Part of a small language model's weights.
Size: 11 layers, width 384, 3 heads of 128, MLP 1536 tanh GELU, vocabulary 2048.
Architecture: LayerNorm before each block, tied embeddings.
Training: a variant of Muon for these matrices, 6865 steps.
MLP neurons of a small language model. Each row is named by its layer, matrix (down: output weights) and neuron, and shows model dimensions 160-287. Each number is 200 + 30 x the weight over its row's rms, rounded and kept within 0 to 999.
Before each neuron's rows, "fires before" lists the tokens most often just after its 100 highest values on Wikipedia text that the model never trained on. A number after a token or word is its count.

fires before: "-" 78, "\n" 9
L7.down165,191,189,172,220,187,194,216,248,204,226,171,207,153,186,224,203,235,160,226,175,226,195,207,202,221,189,225,158,242,205,202,208,216,228,204,158,212,173,181,205,217,240,221,167,178,130,204,131,227,254,230,195,165,245,228,216,227,237,200,245,186,175,198,146,160,166,179,243,150,180,222,211,173,129,237,153,171,224,221,183,201,189,166,220,193,173,214,250,219,177,229,208,247,182,185,202,267,161,224,202,250,232,217,154,179,194,183,158,210,213,216,237,236,159,185,235,224,180,229,186,146,176,206,155,189,186,153,206

fires before: " |" 21, ")" 20, " (" 16, "\n" 5, "^{2}" 4
L7.down723,227,175,254,219,243,176,183,216,235,224,215,168,223,143,166,201,236,213,190,246,203,155,180,275,188,240,165,175,208,172,218,262,200,185,195,185,260,192,221,186,238,232,234,182,169,218,145,208,256,191,245,215,205,220,222,197,220,179,174,174,213,212,213,189,202,156,161,229,217,223,211,215,181,165,264,243,184,209,173,234,221,145,192,228,175,193,192,269,183,223,222,156,201,203,246,174,167,206,206,207,208,206,178,176,197,168,194,198,161,178,234,181,187,183,166,266,166,193,270,201,226,178,166,177,195,227,159,206

fires before: "-" 35, "\n" 28, "|" 9, "===" 6, "The" 4
L7.down543,233,221,160,200,197,225,257,198,175,209,194,195,196,197,204,224,191,210,222,209,199,149,240,244,174,223,239,231,161,190,239,208,219,183,158,205,201,230,163,181,196,191,246,156,192,206,243,164,170,170,163,248,179,200,259,215,211,216,172,255,271,137,178,229,149,245,154,258,182,163,201,228,180,127,209,196,230,260,165,180,263,212,191,223,248,241,206,152,227,203,214,206,141,237,197,205,182,211,202,217,218,206,201,165,214,240,174,223,201,242,216,215,206,241,167,245,218,218,170,195,184,233,189,224,204,208,174,235

fires before: " |" 37, ")" 7, "|" 7, "C" 4, " L" 4, "s" 4
L5.down223,183,190,193,209,261,171,178,180,164,249,221,226,163,216,213,191,198,252,227,128,198,176,192,194,223,185,191,242,186,212,224,184,257,185,205,172,241,246,127,225,228,182,267,183,240,157,146,177,263,225,143,180,301,174,203,206,168,171,262,230,222,203,205,232,225,147,185,212,200,233,205,180,201,147,168,224,167,212,230,234,182,196,209,181,167,166,224,211,171,205,193,197,239,222,203,237,222,153,211,248,184,182,223,226,192,267,233,142,190,212,233,195,214,191,213,211,197,202,166,165,207,180,188,222,205,199,163,199

fires before: "d" 13, "di" 10, "am" 7, "t" 7, "ult" 7, "min" 6
L7.down1031,197,197,213,152,216,181,234,225,215,211,159,187,176,176,216,187,191,229,175,207,209,166,173,226,133,225,148,183,202,214,196,243,156,239,171,202,241,160,219,219,198,238,212,201,210,153,240,170,198,213,203,215,216,200,197,237,157,163,149,230,115,182,191,186,173,219,179,251,215,215,171,153,235,220,152,167,224,193,183,183,226,242,175,247,150,193,267,200,219,227,175,203,214,198,226,243,171,223,206,227,198,160,192,213,202,180,252,203,253,160,235,168,156,249,171,215,192,219,168,195,199,217,232,188,254,154,189,227

fires before: " |" 49, "–1" 9, "on" 8
L4.down1083,183,162,151,226,117,182,214,223,194,200,223,176,158,222,182,172,233,198,204,194,148,206,233,223,249,198,217,204,194,181,177,220,202,188,152,232,230,183,190,231,186,161,247,149,241,208,210,205,268,199,206,225,216,175,161,195,231,237,231,179,156,236,207,224,114,207,240,118,188,177,218,192,225,193,245,216,242,161,143,192,220,209,186,219,200,197,194,233,209,212,170,191,219,252,237,219,169,224,171,241,164,185,214,203,196,220,204,196,204,169,179,205,243,167,228,255,227,165,229,195,151,226,205,198,168,237,238,241

fires before: ")" 28, "\n" 24, " –" 6
L7.down463,230,250,160,207,214,276,228,240,202,250,194,198,160,202,187,246,216,187,208,187,235,226,203,246,107,213,229,190,203,228,152,147,199,200,163,230,218,208,152,175,212,184,202,164,242,182,234,159,195,219,205,170,244,242,198,248,234,203,179,185,235,180,192,259,163,173,142,219,249,174,186,224,238,234,224,168,190,232,205,212,178,181,190,210,228,245,238,264,191,275,207,212,219,246,259,203,206,199,245,200,248,202,220,227,180,146,185,190,161,221,179,225,183,127,230,243,163,201,196,224,226,241,235,197,237,209,179,208

fires before: "s" 42, " 19" 5, "e" 4
L4.down1428,152,149,205,226,234,149,194,199,196,232,231,181,198,166,207,179,179,183,178,156,198,204,160,162,211,252,231,239,192,256,146,220,222,212,225,210,146,236,181,249,195,244,217,210,176,181,169,189,241,197,145,214,196,190,208,200,196,206,148,167,213,177,249,214,197,193,186,202,214,242,183,179,216,165,198,248,168,142,173,186,175,253,182,197,156,207,203,158,178,252,263,243,223,215,214,185,206,162,227,233,208,144,192,188,190,225,203,227,243,182,163,223,215,209,221,205,242,210,130,164,223,236,195,189,248,206,197,185

fires before: " |" 56, "." 9, "," 6, ";" 5
L4.down549,209,180,167,257,141,184,206,194,161,162,194,152,232,232,176,195,162,231,222,204,156,175,262,257,275,204,203,183,219,186,164,255,202,165,200,151,219,193,211,214,194,203,220,261,181,172,205,188,190,179,195,184,204,158,206,198,144,223,210,153,127,199,209,228,235,224,120,198,228,209,197,247,209,199,180,161,178,192,197,220,212,185,190,198,208,210,171,177,170,164,196,190,205,241,258,154,241,108,189,176,130,186,222,206,153,196,178,189,182,228,202,271,171,185,189,199,206,185,209,137,188,240,188,207,187,199,213,177

fires before: "==" 17, "The" 13, "In" 10, "H" 8, "S" 7, "===" 7
L3.down944,195,218,158,192,219,213,233,187,183,233,209,261,208,254,215,172,176,173,150,229,218,183,175,214,179,189,172,218,182,192,158,177,183,184,206,187,178,220,156,185,220,222,204,136,234,233,182,201,206,219,167,186,164,203,172,192,122,191,222,182,271,146,134,125,180,235,160,221,176,223,159,169,249,191,185,215,166,197,261,221,238,193,258,182,231,194,203,204,182,217,198,153,235,168,159,175,191,153,136,158,198,153,198,196,202,193,216,251,217,226,228,196,225,190,191,187,193,181,209,185,207,233,167,214,240,220,221,243

fires before: "d" 22, "ck" 7, "me" 6, "t" 5, "am" 5, "nd" 5
L3.down376,186,205,229,198,199,175,267,264,150,226,188,181,202,238,227,230,158,224,209,225,180,211,224,196,167,244,198,214,176,204,214,211,217,187,258,192,203,196,217,164,174,248,221,195,199,177,141,221,165,237,170,196,205,134,206,228,196,177,187,243,149,155,178,219,223,184,190,167,187,145,186,187,237,199,180,197,204,148,179,179,165,184,173,179,162,242,211,158,170,134,177,224,196,211,191,192,152,236,204,229,194,178,204,193,216,246,213,202,181,231,192,191,137,225,203,180,175,204,249,217,216,218,253,178,267,156,150,186

fires before: "-" 95, "\n" 5
L7.down1231,171,173,154,172,235,223,216,235,233,219,227,281,177,146,203,240,226,202,192,230,258,219,202,228,209,192,179,196,236,236,213,167,199,221,167,165,189,222,158,226,234,206,235,185,219,174,257,170,178,213,163,190,224,266,214,240,255,171,208,226,197,226,134,169,185,164,184,200,184,236,170,196,197,200,168,188,229,154,235,208,158,194,203,207,221,157,220,192,173,187,209,251,175,221,250,185,155,157,137,196,218,205,262,189,193,169,203,190,218,184,190,256,182,150,177,227,161,219,206,216,158,241,152,239,178,225,193,188

fires before: "\n" 35, "-" 18, " |" 15, ")" 6, "," 5
L7.down767,233,227,205,170,198,164,190,215,199,174,186,152,223,173,227,212,201,181,227,123,213,192,196,230,216,193,169,257,230,193,177,162,166,208,192,201,165,221,161,219,190,194,233,175,185,237,154,236,141,255,198,201,249,223,139,174,166,243,236,132,176,165,152,226,141,170,243,153,187,243,185,168,209,228,208,142,189,220,182,197,220,179,217,241,210,171,223,221,213,184,242,246,148,249,205,158,193,184,217,190,183,220,197,264,223,168,213,208,186,189,203,224,167,234,206,185,190,232,209,230,167,169,266,188,230,143,214,177

fires before: "s" 29, "man" 12, "a" 11, "ed" 5, "od" 5, "ing" 5
L4.down1492,241,225,177,172,226,234,193,173,223,249,253,190,202,193,169,228,180,217,207,199,214,225,209,234,209,176,238,158,196,245,182,213,229,174,150,183,224,161,206,202,203,214,198,198,205,212,204,181,204,194,215,200,181,226,183,213,204,207,219,221,193,197,168,223,218,237,161,150,242,156,175,198,245,176,177,191,216,189,206,164,173,203,202,230,191,186,214,180,191,197,204,245,178,188,224,172,222,181,187,168,251,255,224,210,228,168,148,147,199,220,191,185,169,198,186,229,260,175,211,145,212,143,193,151,182,134,157,220

fires before: "=" 32, "==" 11, "Species" 4, "P" 4, "S" 4, "D" 4
L5.down688,244,199,211,182,214,211,241,189,165,191,238,171,198,209,246,253,124,185,170,243,194,196,188,234,175,175,179,186,211,208,196,216,199,187,280,175,245,189,208,207,253,219,190,154,138,186,237,208,221,206,185,199,176,130,203,143,202,161,269,184,235,167,184,222,187,253,193,189,244,218,173,177,221,190,191,172,200,205,218,186,214,142,219,169,169,198,181,161,179,200,220,231,239,252,200,231,193,179,209,178,244,227,220,218,176,230,262,226,170,155,180,195,200,228,191,158,188,198,175,202,237,185,206,247,203,183,209,253

fires before: "==" 24, "===" 21, "|" 11, "=" 4
L7.down818,215,225,166,196,164,248,284,238,245,187,165,212,237,208,227,178,162,166,208,200,204,166,183,230,189,193,224,217,194,178,145,226,243,208,189,230,237,201,215,195,300,161,295,188,160,185,236,210,225,176,209,270,166,163,195,208,206,181,200,233,238,203,177,144,134,191,184,178,206,210,199,210,272,161,189,184,162,207,224,191,169,200,195,182,246,200,221,182,207,203,240,203,210,227,163,192,164,194,245,201,236,231,160,169,205,247,227,168,188,239,222,196,276,224,162,203,190,262,181,231,166,227,212,153,222,231,203,262

fires before: " |" 20, " 19" 14, " cl" 8, "16" 4, "4" 4
L3.down447,207,257,217,227,153,212,220,219,158,192,196,214,181,202,207,158,244,145,218,199,192,178,208,231,211,223,162,240,162,187,237,192,141,222,215,148,241,225,225,196,194,186,211,124,156,162,220,188,256,200,248,200,158,205,179,215,224,268,214,165,185,189,187,149,206,207,169,162,201,214,200,193,255,204,178,217,163,239,161,173,172,183,198,209,199,195,241,199,236,171,159,212,201,137,223,201,201,153,199,199,225,201,193,200,215,211,198,213,207,183,210,189,183,206,249,216,254,194,227,235,186,198,192,169,187,189,185,240

fires before: " |" 58, "|" 18, "==" 4, "\"" 4
L7.down1480,193,190,139,250,196,208,203,214,178,163,174,271,192,187,234,157,228,247,144,169,195,220,141,253,178,204,197,210,215,199,184,190,223,221,183,190,229,224,168,172,152,222,174,280,188,230,207,221,258,180,246,256,188,212,234,211,245,227,212,178,220,201,121,237,192,175,255,186,209,171,206,209,181,145,202,194,117,172,152,213,249,226,182,201,229,166,233,207,172,179,176,178,263,215,210,183,169,200,200,170,245,170,247,201,285,168,192,180,182,196,216,237,163,190,167,193,256,235,159,181,162,208,179,179,206,191,161,233

fires before: ")" 26, " |" 18, " (" 8, "\n" 6
L5.down461,216,153,190,197,185,243,139,204,118,200,197,206,233,190,179,246,116,207,201,207,219,189,180,197,211,224,269,189,168,171,167,216,220,185,185,203,216,211,170,154,177,193,175,251,181,174,205,203,208,197,206,155,150,184,201,270,165,166,236,238,216,160,203,189,185,226,149,201,198,210,197,165,231,187,150,251,201,241,182,173,211,227,215,160,182,156,263,186,197,190,206,221,226,244,203,220,205,198,231,248,220,240,176,208,261,209,210,156,178,254,211,217,178,203,198,162,198,201,225,265,230,192,206,181,240,183,166,198

fires before: " |" 63, "\n" 19
L7.down1043,191,152,248,204,217,196,120,215,207,201,216,218,235,185,243,147,167,199,224,162,258,222,197,157,198,221,208,204,198,160,238,205,148,228,195,208,230,208,220,243,233,188,175,230,195,166,207,207,195,232,195,166,147,160,193,251,227,174,185,198,178,208,221,184,252,193,184,175,206,217,200,200,165,166,245,222,204,223,154,201,150,192,167,181,231,171,258,254,187,219,209,198,191,238,227,200,204,160,216,221,179,262,203,205,218,206,243,222,248,228,206,212,191,223,205,194,172,132,214,161,104,194,222,225,202,198,186,261

fires before: "\n" 20, "==" 8, ":" 8, " ==" 6, ")" 5, " is" 5
L5.down1195,214,191,173,196,135,150,197,253,230,176,196,148,190,174,213,212,215,181,207,201,164,206,247,238,195,177,251,233,236,218,231,225,237,187,188,200,180,163,186,190,177,242,190,181,172,239,228,191,223,148,179,210,185,191,225,143,210,226,213,207,236,196,167,122,237,185,116,217,170,186,169,186,156,216,217,174,186,220,212,194,134,177,217,228,196,217,197,262,219,213,233,221,163,174,186,174,180,172,176,179,243,212,236,253,286,179,197,179,129,232,231,248,222,221,187,189,114,217,243,185,182,219,235,178,198,246,193,186

fires before: " |" 23, "," 18, " and" 6, "." 5, "\n" 5, " (" 4
L4.down891,217,185,200,238,187,180,216,233,223,159,233,237,197,222,230,192,209,169,251,191,228,181,224,176,201,187,214,178,226,172,195,176,219,129,218,267,217,222,186,223,211,170,196,192,205,192,167,152,220,174,206,203,221,232,208,144,175,215,164,248,190,193,186,226,160,203,177,195,227,211,175,195,222,181,192,194,220,176,211,206,207,158,145,226,157,160,191,216,230,155,251,196,200,212,152,128,185,186,218,247,182,245,220,217,185,224,186,166,210,179,162,139,197,239,233,204,207,205,173,206,187,235,206,231,184,188,194,203